config.toml
num_hidden_layers = 17
hidden_size = 192
num_attention_heads = 6
num_key_value_heads = 1
head_dim = 32
intermediate_size = 512
vocab_size = 954
hidden_act = "swiglu"
norm = "rmsnorm"
norm_place = "pre"
norm_eps = 1e-05
positions = "rope"
rope_theta = 10000.0
rope_fraction = 1.0
qk_norm = true
attn_scale = 0.177
bias = "none"
tie_word_embeddings = false
parallel_block = false
init = "orth"
init_std_qkv = 0.0508
init_std_o = 0.00871
init_std_up = 0.0508
init_std_down = 0.00533
init_out_by_depth = true
optimizer = "muon_variant"
learning_rate = 0.014
lr_mult_up = 0.82
beta1 = 0.9
lr_head = 0.0107
warmup_steps = 0
schedule = "wsd"
decay_fraction = 0.888
decay_shape = "linear"
final_lr_fraction = 0.0
batch_tokens = 32768
max_seq_len = 256
doc_mask = false
z_loss = 0.0001
train_tokens = 309400000
max_steps = 9443
dataset = "wikipedia_en"
MLP neurons of a small language model. Each row is named by its layer, matrix (gate and up: input weights) and neuron, and shows model dimensions 0-127. Each number is 50 + 12 x the weight over its row's rms, rounded and kept within 0 to 99. A neuron's up and down rows have the sign that makes its largest values positive.
After each neuron's rows, "fires after" lists the tokens most often just before its 100 highest values on Wikipedia text that the model never trained on.

L2.gate14:53 53 37 42 55 37 55 58 39 46 31 37 51 62 21 70 59 57 43 43 63 29 57 41 72 36 68 47 47 58 36 30 56 48 73 33 57 56 39 41 30 44 56 59 44 64 40 49 38 60 45 45 40 53 47 43 41 38 42 57 33 40 51 53 30 56 40 37 50 52 46 39 50 58 41 54 44 62 23 67 48 40 69 63 33 36 55 58 51 42 35 46 51 70 69 74 65 65 35 61 43 44 17 51 35 66 57 49 31 39 70 31 56 38 64 72 60 60 64 39 45 49 51 46 33 67 44 39
L2.up14:43 42 47 82 49 19 53 35 36 51 46 49 72 73 38 43 32 55 50 46 51 69 45 27 50 38 42 53 70 73 44 82 63 47 48 40 41 51 45 40 60 43 62 62 44 43 53 32 62 45 47 51 32 49 74 46 66 55 54 47 65 49 45 56 46 47 49 52 46 63 68 50 47 50 37 67 64 56 59 33 66 70 44 74 24 51 38 53 44 46 45 45 48 56 59 49 41 21 35 36 38 39 58 51 54 39 60 45 68 47 39 41 50 63 48 32 61 57 52 53 60 50 58 33 35 57 50 78
fires after: "a", "w", " N", "o", "k", "u"

L3.gate280:63 65 50 46 48 53 50 43 36 58 63 37 20 45 52 50 41 68 56 43 52 42 27 56 60 38 31 58 43 56 66 59 44 37 41 68 49 30 66 45 45 55 49 42 59 47 69 53 61 47 58 38 55 50 47 68 43 37 51 69 38 50 48 26 78 42 54 29 46 63 57 38 40 48 56 40 30 48 70 51 41 58 50 42 40 51 57 44 37 39 47 50 64 48 54 28 59 34 57 52 48 68 46 78 45 61 50 70 43 56 23 47 50 56 52 43 51 65 56 29 44 40 55 49 40 65 52 46
L3.up280:53 22 52 56 43 72 45 70 72 46 42 41 19 44 51 34 62 57 27 43 53 39 39 64 64 77 44 50 48 45 43 65 39 52 49 39 47 46 72 32 58 49 62 53 39 47 52 42 41 40 48 58 54 64 48 42 39 41 59 66 27 50 64 70 69 43 49 55 47 49 59 35 57 46 50 43 59 56 54 66 58 46 37 63 49 50 49 39 44 54 47 59 45 45 27 45 34 18 32 41 52 46 42 53 50 54 49 60 56 49 26 64 44 57 35 48 53 55 51 62 39 54 52 53 67 44 50 49
fires after: "l", "u", "ut", "°", "it", "on"

L7.gate461:58 56 49 53 40 40 55 44 53 41 68 42 47 47 46 58 66 39 47 56 53 60 40 39 64 66 43 71 43 52 47 56 69 71 53 76 37 51 39 66 52 69 65 43 57 43 39 49 64 48 39 58 55 49 65 34 54 56 48 38 23 56 66 55 32 46 42 55 55 51 45 76 52 73 60 46 32 35 40 43 42 45 47 63 41 40 54 48 43 38 43 33 41 46 44 39 65 50 50 53 63 58 31 48 59 39 71 76 46 43 22 48 35 44 42 43 44 64 41 66 48 38 60 48 62 57 48 64
L7.up461:37 42 44 48 54 58 66 53 48 78 32 49 50 58 50 50 44 54 51 34 58 63 56 51 44 34 57 47 34 50 51 40 55 43 74 59 60 41 72 47 49 44 39 55 32 58 33 40 57 61 43 49 45 49 44 56 40 40 60 43 45 57 43 67 37 38 57 39 54 66 52 47 37 53 44 45 51 42 66 41 52 43 66 62 69 47 35 62 61 72 33 52 54 47 28 66 68 64 38 63 51 42 37 51 49 58 24 54 37 71 35 42 45 25 36 43 34 52 42 68 29 42 37 52 54 37 56 47
fires after: "ac", "o", "on", "ou", "es"

L12.gate140:49 61 46 36 62 53 42 48 60 46 25 54 43 63 57 53 49 50 54 69 36 74 64 50 44 63 51 39 35 64 46 49 39 32 34 31 68 70 43 59 46 48 35 44 45 34 55 49 33 51 47 37 48 51 29 48 37 44 58 49 51 49 56 48 40 55 46 36 58 35 45 29 59 42 59 36 53 53 51 49 38 39 46 50 53 36 52 33 57 35 73 72 55 53 41 51 69 43 39 69 39 54 40 57 76 70 52 52 41 77 53 38 42 30 51 69 54 57 54 63 58 40 75 87 44 38 37 51
L12.up140:45 64 64 60 37 33 39 58 55 48 73 58 54 52 48 25 39 52 62 56 36 42 33 53 51 50 47 69 48 47 60 48 54 33 51 59 65 52 49 57 39 44 42 55 44 39 51 41 43 40 50 61 66 53 53 49 40 56 92 42 72 55 29 52 51 68 46 47 51 55 45 31 48 58 62 60 52 52 71 41 61 51 49 51 43 89 40 50 47 45 64 51 51 40 32 39 42 51 29 47 51 59 41 40 62 87 45 49 53 47 28 57 36 44 51 45 60 39 51 40 53 67 73 61 43 68 60 56
fires after: "b", "r", "an", "ad", " R", "h"

L9.gate39:37 60 47 35 34 42 43 52 31 44 44 24 41 55 54 56 56 49 32 42 69 41 51 53 58 42 73 34 37 61 66 45 35 40 50 47 66 59 55 40 67 40 48 75 51 61 48 78 62 53 74 58 26 57 03 43 57 42 62 33 40 47 46 52 47 65 84 58 73 58 34 30 50 42 38 49 48 51 54 51 55 69 47 52 48 68 50 59 45 53 43 55 48 47 61 55 61 33 40 42 57 47 43 42 52 33 51 47 66 65 63 57 43 66 53 42 48 46 56 43 34 39 49 80 26 60 39 66
L9.up39:48 76 41 49 63 47 46 63 62 39 71 52 44 56 44 83 37 36 35 75 62 43 62 66 34 48 41 24 57 38 67 66 52 45 49 42 76 36 39 37 58 42 65 52 61 72 49 55 42 38 64 48 53 52 64 59 44 53 48 58 65 40 70 58 52 52 67 74 61 47 57 42 39 62 65 40 50 30 51 70 53 55 47 76 67 53 79 59 57 66 64 51 67 63 53 48 41 53 46 50 42 62 42 38 60 35 43 51 48 55 39 47 54 59 59 31 44 50 56 55 51 40 44 54 63 33 49 81
fires after: "le", "en", " m", "i", "a", "re"

L2.gate344:38 69 54 54 53 18 41 40 42 53 57 40 41 47 58 49 53 69 58 42 51 40 57 66 51 52 61 49 49 62 49 59 71 47 49 62 60 51 49 70 55 49 32 33 29 35 47 49 56 59 58 38 54 52 64 58 39 40 66 67 55 62 30 38 34 53 85 68 51 33 51 31 48 44 41 73 49 47 28 38 50 33 64 40 54 27 48 55 45 35 56 59 50 35 60 68 55 36 50 70 47 72 54 36 42 43 50 48 47 51 51 47 55 62 47 49 58 68 65 59 45 56 48 47 64 65 41 48
L2.up344:44 67 49 50 48 46 67 53 54 50 65 44 27 53 51 71 73 74 48 49 58 50 49 49 50 54 64 51 41 59 27 64 51 53 34 66 50 51 50 48 52 63 51 44 44 30 41 40 38 76 48 42 49 68 49 69 49 27 40 43 36 51 60 33 51 46 58 50 61 41 57 46 68 37 42 89 57 43 55 62 54 53 44 33 73 65 61 52 37 41 38 62 52 12 54 63 65 63 23 68 38 32 53 47 55 64 56 34 71 39 54 53 60 59 70 50 46 56 57 44 26 52 48 73 42 70 37 50
fires after: " n", " f", " N", " L", " d", " "

L9.gate221:56 43 52 55 48 66 46 50 59 55 56 62 47 40 34 41 30 68 48 57 50 55 35 44 68 52 45 47 32 61 54 44 42 36 43 53 47 56 46 36 48 35 39 54 58 79 55 76 68 35 54 24 55 51 31 64 50 72 56 51 48 46 29 58 75 43 52 35 57 47 47 64 53 53 66 46 41 44 43 56 64 39 11 46 47 51 51 63 35 63 55 48 39 33 57 42 55 32 67 57 58 68 45 32 49 27 56 46 38 40 31 48 57 59 62 33 66 47 57 23 70 36 76 42 61 60 64 43
L9.up221:55 38 57 59 40 56 39 35 31 64 39 57 25 55 52 52 52 70 72 49 46 33 32 72 66 69 37 47 47 35 51 49 47 42 29 33 62 63 29 44 49 28 59 22 53 85 42 49 53 35 43 43 55 44 49 42 48 44 51 55 66 48 55 59 76 63 45 53 45 52 45 65 49 34 66 58 53 53 28 53 83 33 53 46 31 62 29 49 42 52 35 46 48 50 41 51 33 39 66 65 37 61 52 43 33 50 48 34 37 54 36 32 37 50 38 60 43 61 45 50 37 48 53 31 47 41 40 35
fires after: "p", "i", "u", "l", "v", "le"

L5.gate472:55 27 76 52 76 47 42 72 50 60 48 55 32 70 54 56 55 44 61 45 68 74 41 59 49 42 59 26 50 47 58 49 55 47 37 29 52 52 45 42 46 73 46 68 26 65 62 41 56 42 65 48 53 33 43 46 64 49 42 63 44 63 46 46 41 41 60 51 38 46 29 54 51 38 66 31 50 52 49 51 52 45 46 51 64 52 52 47 64 46 32 40 63 41 33 56 44 51 79 38 56 35 28 28 63 53 39 56 42 73 48 49 48 72 69 42 52 59 61 40 45 45 48 59 59 26 48 61
L5.up472:60 39 52 65 47 74 62 77 52 70 56 41 72 55 53 58 49 38 44 57 43 59 24 62 49 37 74 43 55 32 44 30 51 43 47 24 61 78 59 55 45 62 35 23 69 38 68 52 45 39 57 46 44 60 66 57 56 62 51 32 55 47 51 65 57 46 38 42 44 55 44 38 48 45 46 27 40 43 46 40 52 54 36 49 31 70 56 44 52 20 56 77 67 53 47 36 44 67 70 62 54 59 53 38 31 65 42 56 31 67 43 65 63 61 53 60 50 40 47 34 48 33 25 49 45 61 47 32
fires after: "r", "a", "en", "t", "e"

L4.gate305:58 31 56 43 31 63 49 45 45 58 46 59 55 66 53 51 35 30 49 46 57 43 40 61 43 37 75 43 50 55 53 74 73 42 48 43 48 49 56 48 75 46 36 42 56 40 47 56 54 43 55 60 32 72 65 46 30 47 28 41 48 36 44 69 57 36 78 63 61 47 38 41 51 49 54 58 26 70 69 36 57 43 44 43 59 63 37 39 38 55 34 47 64 27 37 67 61 51 52 51 35 58 48 59 56 41 53 69 38 67 41 35 48 31 49 46 44 50 57 24 38 67 55 42 43 73 36 64
L4.up305:55 39 28 49 51 56 45 66 65 57 37 40 40 27 58 57 59 35 55 40 54 55 23 63 19 71 33 46 55 69 50 62 80 37 32 59 43 51 61 52 49 40 33 41 66 37 38 34 42 64 57 42 62 58 44 72 55 27 57 40 50 59 33 72 40 81 37 33 71 51 61 44 66 63 50 53 46 39 28 61 47 51 45 29 62 47 44 52 41 27 59 51 45 36 44 54 46 50 35 51 51 43 53 41 50 50 42 34 49 52 45 50 43 28 61 54 48 48 45 52 51 44 49 67 35 55 39 54
fires after: " W", " n", " (", " w", " N", " J"

L4.gate448:72 46 51 55 56 55 54 37 78 53 47 50 45 59 57 66 49 37 43 50 47 45 27 65 56 66 50 41 41 51 42 50 49 30 59 61 68 46 60 52 45 34 48 44 52 49 32 65 53 49 41 66 33 55 35 42 43 29 47 38 50 34 63 52 46 56 32 58 50 76 32 56 59 64 50 46 30 64 45 60 45 51 43 53 56 42 54 41 86 48 59 60 55 49 41 51 66 52 33 63 51 46 50 54 32 31 52 51 72 54 42 36 16 73 47 37 72 53 59 29 48 48 23 58 36 59 44 58
L4.up448:76 52 58 30 67 47 41 33 58 66 71 55 50 52 39 63 68 51 57 41 44 60 56 52 75 59 20 55 45 55 29 49 37 59 43 44 57 50 57 75 56 28 45 39 56 31 37 36 47 35 53 42 23 40 51 64 63 49 68 69 54 51 66 65 56 32 58 74 46 45 54 46 38 64 64 53 52 64 17 59 74 43 52 33 23 51 56 52 43 52 43 67 52 30 45 52 58 63 56 45 56 47 45 43 53 56 37 53 52 27 68 56 51 66 54 33 53 50 30 57 57 41 37 55 50 46 72 40
fires after: "e", " the", "as", "y", " The", "en"

L12.gate130:47 47 42 61 55 47 51 59 36 56 49 60 63 57 48 57 36 53 31 41 44 44 32 59 20 50 49 62 61 56 41 70 36 41 57 50 30 52 59 62 62 54 46 58 26 54 65 56 46 47 55 76 60 40 58 40 57 59 57 71 37 45 29 49 49 51 71 31 52 39 45 55 48 67 49 36 36 62 48 53 63 38 58 53 34 37 61 43 62 59 49 47 34 60 60 58 33 54 60 54 25 66 37 62 38 45 56 59 64 52 52 50 63 66 56 42 60 64 53 59 52 52 58 61 67 65 49 34
L12.up130:46 56 63 51 37 51 48 69 46 38 44 64 65 50 61 47 73 47 59 38 38 67 73 40 51 53 50 42 57 70 40 32 58 35 25 51 45 36 76 51 54 46 59 51 46 62 52 57 39 44 10 38 58 76 50 52 70 33 53 66 55 66 45 55 56 44 57 43 38 60 28 59 53 69 43 47 50 39 57 48 52 54 48 27 44 58 53 46 39 35 64 55 38 31 48 45 32 55 64 34 43 58 51 55 42 59 39 50 31 51 57 45 72 46 55 24 65 46 32 42 56 45 29 47 40 54 31 44
fires after: " s", "t", " b", " l", " c", " a"

L3.gate358:43 47 56 46 56 75 32 37 35 36 33 76 61 64 59 45 40 48 47 58 59 57 48 38 63 56 47 54 36 29 78 45 60 33 55 58 46 69 30 78 58 46 68 46 37 67 58 43 41 55 77 53 53 53 60 40 60 62 41 66 50 48 59 42 68 49 31 31 34 48 39 39 69 74 29 43 70 62 40 46 57 61 41 58 54 54 33 62 43 56 54 62 49 46 47 51 61 36 85 61 59 46 55 38 57 67 52 66 27 65 69 43 51 56 36 57 81 47 41 39 50 54 45 44 49 51 37 48
L3.up358:39 42 76 35 55 51 58 54 54 34 37 64 52 76 41 57 53 43 48 53 42 59 46 36 55 32 29 48 44 35 57 58 62 65 55 43 62 77 39 56 57 45 54 46 21 61 11 48 43 60 60 33 38 49 51 54 71 71 47 53 65 55 32 50 65 26 25 34 69 51 38 47 62 67 32 42 39 53 53 46 52 40 33 68 58 32 66 50 54 70 47 49 33 27 50 49 27 53 38 40 49 54 52 39 52 69 67 56 37 46 52 36 42 43 43 57 71 50 76 62 51 57 76 35 53 55 23 45
fires after: " C", " T", "c", "E", " P", "R"

L14.gate402:51 50 62 43 61 34 65 30 47 46 41 45 25 61 42 77 31 46 52 40 62 63 32 56 38 45 52 58 44 53 38 60 61 31 38 33 60 34 38 66 48 46 56 49 51 77 56 60 43 51 42 60 30 47 63 34 61 51 61 51 25 64 61 48 65 60 57 80 59 50 52 54 67 55 29 48 57 63 45 44 49 53 58 56 55 51 45 64 55 61 61 47 66 33 51 37 48 29 50 31 59 57 46 48 45 49 66 64 49 42 61 53 31 44 59 51 47 36 65 61 39 31 60 69 40 52 46 43
L14.up402:62 41 51 42 45 49 55 43 39 46 64 53 38 60 58 59 39 53 72 39 58 42 49 49 70 40 38 27 67 54 48 65 42 72 55 41 74 34 36 41 50 34 54 36 30 47 71 16 24 46 82 42 34 47 48 63 39 59 61 54 43 58 51 55 61 44 45 71 51 36 49 30 31 48 60 40 35 43 59 39 68 34 33 69 45 54 49 56 48 68 40 64 50 64 57 49 44 43 56 58 53 46 39 36 52 47 56 56 52 30 60 60 47 49 60 33 40 49 42 40 52 52 67 49 43 41 53 50
fires after: " m", " the", "ec", " The", "h", "en"

L5.gate352:58 47 54 39 62 49 42 43 35 51 58 53 68 51 58 44 59 46 56 45 43 41 47 41 44 52 52 52 71 58 38 40 70 39 56 46 60 43 54 37 39 60 37 58 54 65 34 75 39 66 52 71 54 51 52 60 55 46 58 65 52 13 41 49 57 34 59 52 61 43 52 45 72 55 36 44 32 49 53 45 42 47 65 59 49 46 39 62 21 60 42 34 44 48 52 66 44 69 47 43 32 55 66 56 72 45 55 43 42 47 67 48 56 59 70 53 42 40 46 42 77 59 58 47 61 73 63 57
L5.up352:70 49 46 44 55 56 50 36 23 21 16 67 63 67 41 48 50 33 47 65 43 54 63 38 41 31 58 49 44 77 45 19 65 52 47 63 58 54 34 45 41 59 63 57 55 52 58 47 41 58 37 26 67 44 61 61 61 49 45 54 53 26 51 43 32 54 43 43 41 79 54 38 40 36 42 36 52 38 43 48 38 49 61 34 51 54 40 47 46 59 57 54 44 56 56 44 62 62 40 34 59 67 44 59 51 41 58 42 58 46 55 57 38 66 43 30 36 24 47 39 47 44 50 53 53 61 15 56
fires after: " c", "i", " th", " b"

L7.gate91:74 56 40 64 39 56 29 41 34 43 56 45 35 58 35 63 32 40 27 60 55 36 64 53 57 56 47 50 47 48 76 55 67 52 59 52 38 59 59 65 43 33 48 57 52 53 40 45 59 62 45 51 42 42 25 62 43 61 50 73 45 46 49 35 50 43 53 37 43 61 50 50 33 69 51 31 43 69 31 55 38 47 43 51 34 47 61 53 54 49 37 43 64 43 31 43 58 55 49 66 36 45 42 51 39 77 41 33 60 43 55 71 48 31 44 37 63 50 31 34 50 34 55 38 50 61 21 50
L7.up91:36 34 46 71 49 51 49 53 51 51 65 55 56 69 41 38 46 72 42 28 67 38 51 64 40 59 71 45 29 51 47 60 46 39 44 73 82 38 47 73 40 46 64 57 26 23 38 44 56 30 57 56 64 70 43 55 39 54 80 35 59 63 35 40 47 73 30 61 46 45 41 35 46 36 42 65 67 41 57 47 41 50 64 62 38 49 45 59 53 44 53 46 56 50 34 61 68 64 39 51 48 40 53 54 47 54 52 46 49 76 35 37 27 35 53 60 52 44 56 46 74 43 62 52 45 68 48 48
fires after: "r", "g", "b", "ou", "j", "in"

L12.gate202:50 43 59 52 59 58 78 42 39 41 46 62 48 41 58 53 50 50 38 55 60 32 47 64 55 41 41 52 53 30 55 58 44 61 36 64 53 54 64 62 41 44 53 44 55 49 61 41 56 30 70 65 56 61 76 61 49 37 33 59 71 42 46 50 49 61 55 49 62 44 68 39 56 67 51 25 60 50 62 39 24 58 36 46 80 42 27 39 39 72 40 55 56 54 47 49 72 59 60 52 46 36 41 39 54 55 41 51 77 46 66 43 61 27 64 38 48 46 32 44 57 47 60 45 43 29 40 48
L12.up202:59 58 55 82 60 55 65 39 44 36 55 50 26 46 35 48 44 54 47 51 38 44 34 53 56 50 47 40 63 53 63 50 40 42 52 64 26 58 52 36 52 33 45 40 44 62 56 40 30 52 44 44 59 51 54 52 89 64 50 65 73 29 44 71 51 47 64 52 46 67 69 43 47 53 36 40 65 61 71 44 59 51 55 47 53 45 25 39 67 67 57 54 41 25 42 46 61 46 65 27 48 40 40 61 62 26 41 32 31 45 41 52 46 31 53 36 52 71 45 77 36 41 52 50 73 51 67 70
fires after: "ec", "en", "r", "n", "b", "p"

L9.gate502:48 73 57 56 40 52 57 67 43 57 37 50 44 25 44 62 65 72 49 58 68 67 58 44 51 47 30 37 50 36 27 51 44 56 56 51 55 37 46 60 72 62 53 33 36 65 67 59 53 43 69 35 40 54 59 57 55 45 43 68 52 53 39 60 31 46 60 45 41 19 38 56 60 45 57 36 56 79 59 55 53 44 68 48 56 40 53 30 59 42 58 62 49 39 67 44 53 56 51 48 39 48 54 49 46 52 71 66 65 34 38 49 54 43 31 90 39 65 55 29 64 59 57 49 51 56 52 54
L9.up502:67 56 67 57 51 37 62 64 42 43 56 67 56 59 26 73 44 60 24 55 44 54 33 57 55 48 47 62 64 57 37 43 62 70 52 49 43 37 48 44 18 50 49 49 55 63 48 42 57 64 53 57 48 42 48 59 76 44 60 62 67 28 63 58 68 43 56 65 39 32 50 42 37 36 38 38 51 47 72 51 42 30 34 44 56 48 37 28 56 67 56 57 51 58 58 55 48 53 63 68 19 61 40 58 59 39 58 48 55 56 41 52 50 34 62 73 48 52 44 52 34 71 69 55 45 68 56 52
fires after: " an", " a", "n", "en", "g", "ed"

L12.gate247:69 23 52 44 19 56 38 57 39 47 57 51 39 46 51 48 35 71 52 43 67 62 52 56 34 51 76 63 72 55 71 46 74 44 44 46 68 68 52 42 52 51 48 57 56 58 48 48 44 37 38 35 54 67 33 58 48 47 70 69 56 48 49 62 52 63 50 38 58 67 63 45 31 41 63 35 20 50 43 47 52 18 62 62 46 50 60 37 62 65 53 42 46 50 64 47 38 29 49 36 61 54 43 55 57 63 36 43 59 56 70 59 36 31 52 43 46 42 39 47 58 55 64 61 60 51 52 65
L12.up247:64 36 64 58 41 51 59 51 59 35 62 59 30 68 59 48 38 58 72 71 64 48 53 68 61 25 74 68 44 24 32 48 37 31 65 50 64 33 51 58 36 39 66 53 45 73 46 50 60 42 49 40 65 39 35 43 54 46 43 44 66 40 27 53 45 41 41 53 64 50 25 35 69 40 35 61 47 41 45 47 49 55 50 54 47 65 39 51 62 67 43 45 65 43 53 25 50 56 37 57 27 52 56 65 46 42 63 47 55 64 64 39 51 31 37 35 52 46 35 60 69 59 49 51 45 52 46 65
fires after: "r", " l", " S", "j", "l", "t"

L7.gate327:65 73 49 54 40 45 49 62 58 56 70 42 58 51 60 36 50 45 55 58 45 64 40 51 57 35 60 42 43 38 67 33 55 33 37 66 50 40 52 58 62 57 48 66 56 52 49 39 60 39 66 66 57 54 73 70 51 60 33 60 67 57 28 53 48 38 28 30 51 47 66 50 61 45 69 31 43 46 61 60 38 37 55 71 31 45 64 59 35 51 55 60 50 70 35 52 38 53 32 74 42 54 47 30 72 32 43 73 50 57 41 41 58 35 71 50 62 61 30 48 57 50 46 64 67 53 59 34
L7.up327:48 36 47 36 50 55 52 55 50 55 67 66 48 44 61 43 42 43 56 40 64 73 55 40 53 44 60 53 59 37 63 55 53 47 64 85 61 55 56 70 41 53 49 41 47 53 61 54 37 49 41 37 61 62 53 57 52 30 62 48 49 81 70 68 68 47 48 46 43 61 54 33 50 32 60 37 39 52 60 63 61 44 58 60 45 39 47 55 47 56 30 55 48 50 36 53 30 74 40 60 56 32 31 46 66 43 49 76 60 83 36 47 62 57 48 48 38 62 42 69 38 30 43 42 52 40 46 77
fires after: "ac", "o", "it", "ur", "ot"

L4.gate283:54 59 53 57 51 39 50 54 58 43 49 62 55 50 35 70 66 29 41 43 37 44 45 44 48 37 61 61 29 53 53 54 71 46 51 56 42 67 43 47 39 43 42 64 61 68 58 50 53 43 70 63 36 40 58 53 35 40 52 41 33 56 67 55 29 34 43 46 57 45 43 74 69 59 51 55 40 48 41 42 42 46 41 26 43 37 82 61 60 40 31 55 44 83 38 63 56 41 36 55 43 41 47 38 40 34 39 60 27 55 43 48 51 25 52 56 65 58 73 45 41 68 51 51 50 57 48 45
L4.up283:58 63 46 71 40 39 41 36 20 67 49 89 52 57 39 43 46 38 62 43 50 53 53 46 39 51 47 50 77 57 45 40 73 36 73 62 44 68 54 48 60 28 50 54 46 35 25 30 36 48 44 50 55 64 52 68 54 66 34 35 55 63 68 43 35 45 75 43 44 54 65 55 66 72 58 34 37 43 40 49 75 43 51 57 23 55 54 31 47 52 30 59 52 50 55 41 60 49 60 46 53 68 70 55 30 52 48 56 34 62 53 42 74 62 47 61 57 54 43 42 51 61 57 53 48 61 44 58
fires after: "u", "ou", "w", " I", " U", "I"

L4.gate47:60 60 54 60 47 49 57 66 51 53 67 39 27 47 57 38 34 30 57 43 60 40 36 53 57 41 73 65 36 66 47 57 71 38 51 67 39 56 47 64 47 56 54 56 47 48 71 65 56 49 65 54 65 52 68 38 53 38 69 41 68 44 54 50 48 48 63 48 68 46 49 53 57 47 67 77 55 71 59 65 52 58 67 38 54 57 43 52 57 60 40 49 64 46 45 56 29 56 62 70 38 40 54 40 56 40 50 64 42 55 55 65 54 39 48 58 47 43 42 43 64 25 34 58 44 42 54 43
L4.up47:44 49 57 53 52 44 49 54 41 62 63 35 73 49 52 58 16 48 56 52 40 52 55 35 51 43 66 61 59 48 46 62 57 59 42 66 46 55 56 47 65 63 46 33 48 66 53 24 38 33 66 56 31 47 57 55 67 47 53 35 18 48 30 44 57 68 29 66 62 45 46 57 47 53 59 46 67 60 31 47 61 45 54 48 38 34 31 39 26 47 26 67 51 54 30 58 44 60 50 56 80 43 34 46 39 61 22 47 49 72 33 58 68 73 48 52 53 43 44 61 57 33 55 46 41 55 50 36
fires after: "en", "r", "p", "an", "o", "at"

L8.gate470:43 59 45 50 52 34 34 26 29 41 39 41 53 52 66 52 71 33 41 32 58 42 52 62 39 44 23 49 81 44 38 58 54 40 59 56 65 43 46 54 43 52 56 66 52 66 46 51 45 52 65 56 32 67 50 56 55 57 62 28 46 48 44 51 55 56 44 46 75 50 37 53 61 62 42 70 38 51 35 73 58 46 84 50 43 45 63 55 54 59 51 66 53 43 53 58 52 31 69 44 56 78 50 33 57 54 65 44 42 50 60 58 51 48 77 31 57 50 67 42 43 54 46 48 40 52 46 29
L8.up470:19 58 61 54 49 76 33 70 38 69 61 63 58 61 36 51 63 64 57 32 58 48 32 46 63 41 52 30 48 45 44 46 42 43 49 49 35 61 46 61 61 46 63 44 77 57 44 52 35 46 60 51 66 37 50 53 55 43 45 67 69 28 57 52 33 71 60 47 44 53 44 59 47 52 54 56 48 55 41 51 73 43 37 61 20 45 56 52 33 29 81 55 51 61 47 44 63 55 32 64 58 38 38 58 64 27 56 50 56 47 53 62 34 40 57 38 85 55 63 48 70 74 46 58 57 30 57 66
fires after: " |", " ", "2"

L2.gate42:40 53 50 51 48 83 33 54 48 49 58 52 39 48 54 37 58 39 58 29 37 74 53 71 54 76 61 49 61 44 27 60 51 47 55 64 43 29 59 27 41 49 72 47 46 46 72 48 35 37 61 53 38 62 43 54 54 47 51 53 37 57 50 53 37 58 26 77 48 61 68 61 49 38 41 55 34 56 55 44 42 59 42 57 52 29 58 28 57 45 55 49 58 34 60 40 61 21 70 47 57 49 37 29 62 46 51 39 46 47 30 38 51 60 58 57 55 32 36 71 76 35 51 43 67 55 61 44
L2.up42:38 60 45 72 44 83 29 69 66 50 37 80 60 66 70 47 43 59 52 62 61 37 39 45 48 62 45 64 56 55 34 47 53 62 50 77 36 39 44 35 43 55 60 34 44 57 51 45 29 52 65 41 53 48 56 70 46 45 68 58 61 24 33 42 44 61 46 44 56 58 48 39 59 60 41 49 57 44 48 51 46 52 47 60 54 29 50 50 50 56 58 51 57 51 61 38 40 41 76 38 41 33 36 53 59 50 39 44 54 52 57 43 58 51 39 35 66 43 38 31 55 31 61 41 61 26 36 49
fires after: "ec", "al", "ent", "en"

L4.gate292:54 59 46 32 36 45 27 49 40 53 39 58 45 36 49 55 47 40 60 60 38 49 43 53 43 45 50 61 51 40 47 29 72 33 14 52 45 63 48 61 48 64 37 64 56 47 47 38 51 46 69 56 62 52 40 58 45 53 72 50 55 70 70 63 64 73 51 42 41 61 34 31 55 58 53 72 29 58 41 51 48 46 42 55 58 68 40 47 39 54 67 53 59 60 52 31 71 52 41 24 61 46 57 44 54 29 62 30 42 64 67 48 52 58 34 58 47 25 65 43 43 33 59 44 31 45 55 51
L4.up292:50 37 37 43 48 42 43 50 32 52 51 35 50 41 63 50 31 43 19 61 75 49 42 54 38 51 56 42 43 43 63 49 45 47 37 47 55 75 67 62 55 56 53 50 47 48 64 37 44 35 57 57 56 46 36 57 55 41 36 52 39 38 48 48 80 82 64 53 56 40 42 57 61 39 59 63 51 35 22 55 55 58 60 47 61 79 49 65 30 44 52 56 42 29 54 33 44 56 46 32 45 60 13 24 78 40 55 55 36 48 75 37 49 59 44 54 54 51 34 55 50 51 53 50 52 50 50 73
fires after: " the", "s", "r", "ar", "b", "am"

L8.gate397:51 61 49 61 40 39 33 54 39 62 48 49 37 38 46 59 38 42 37 57 47 31 62 70 75 55 35 55 60 54 65 49 51 30 50 36 55 43 47 64 52 43 33 65 31 30 71 51 67 41 70 58 56 63 39 26 69 34 55 54 49 38 41 66 48 67 48 38 68 65 40 37 74 54 63 55 72 27 35 52 55 33 60 40 62 61 42 40 36 58 44 51 58 51 21 41 70 53 43 36 41 65 34 31 55 45 46 30 54 51 46 31 52 66 45 52 53 70 49 58 62 62 43 39 48 37 33 33
L8.up397:55 59 30 34 50 36 49 43 32 41 46 56 38 54 70 69 45 46 32 74 60 56 46 42 52 44 18 48 47 50 60 41 47 49 62 54 72 74 43 57 46 32 83 44 26 65 53 58 49 19 46 49 61 46 46 65 46 34 41 63 51 47 49 43 45 49 75 51 47 63 50 55 45 57 51 57 40 57 66 32 45 50 57 58 52 51 42 52 45 65 69 66 41 55 73 45 41 29 66 43 59 48 44 41 45 57 45 43 42 39 42 39 31 50 37 62 40 54 29 39 52 47 57 57 50 75 59 59
fires after: "le", "r", "en", "b", "in"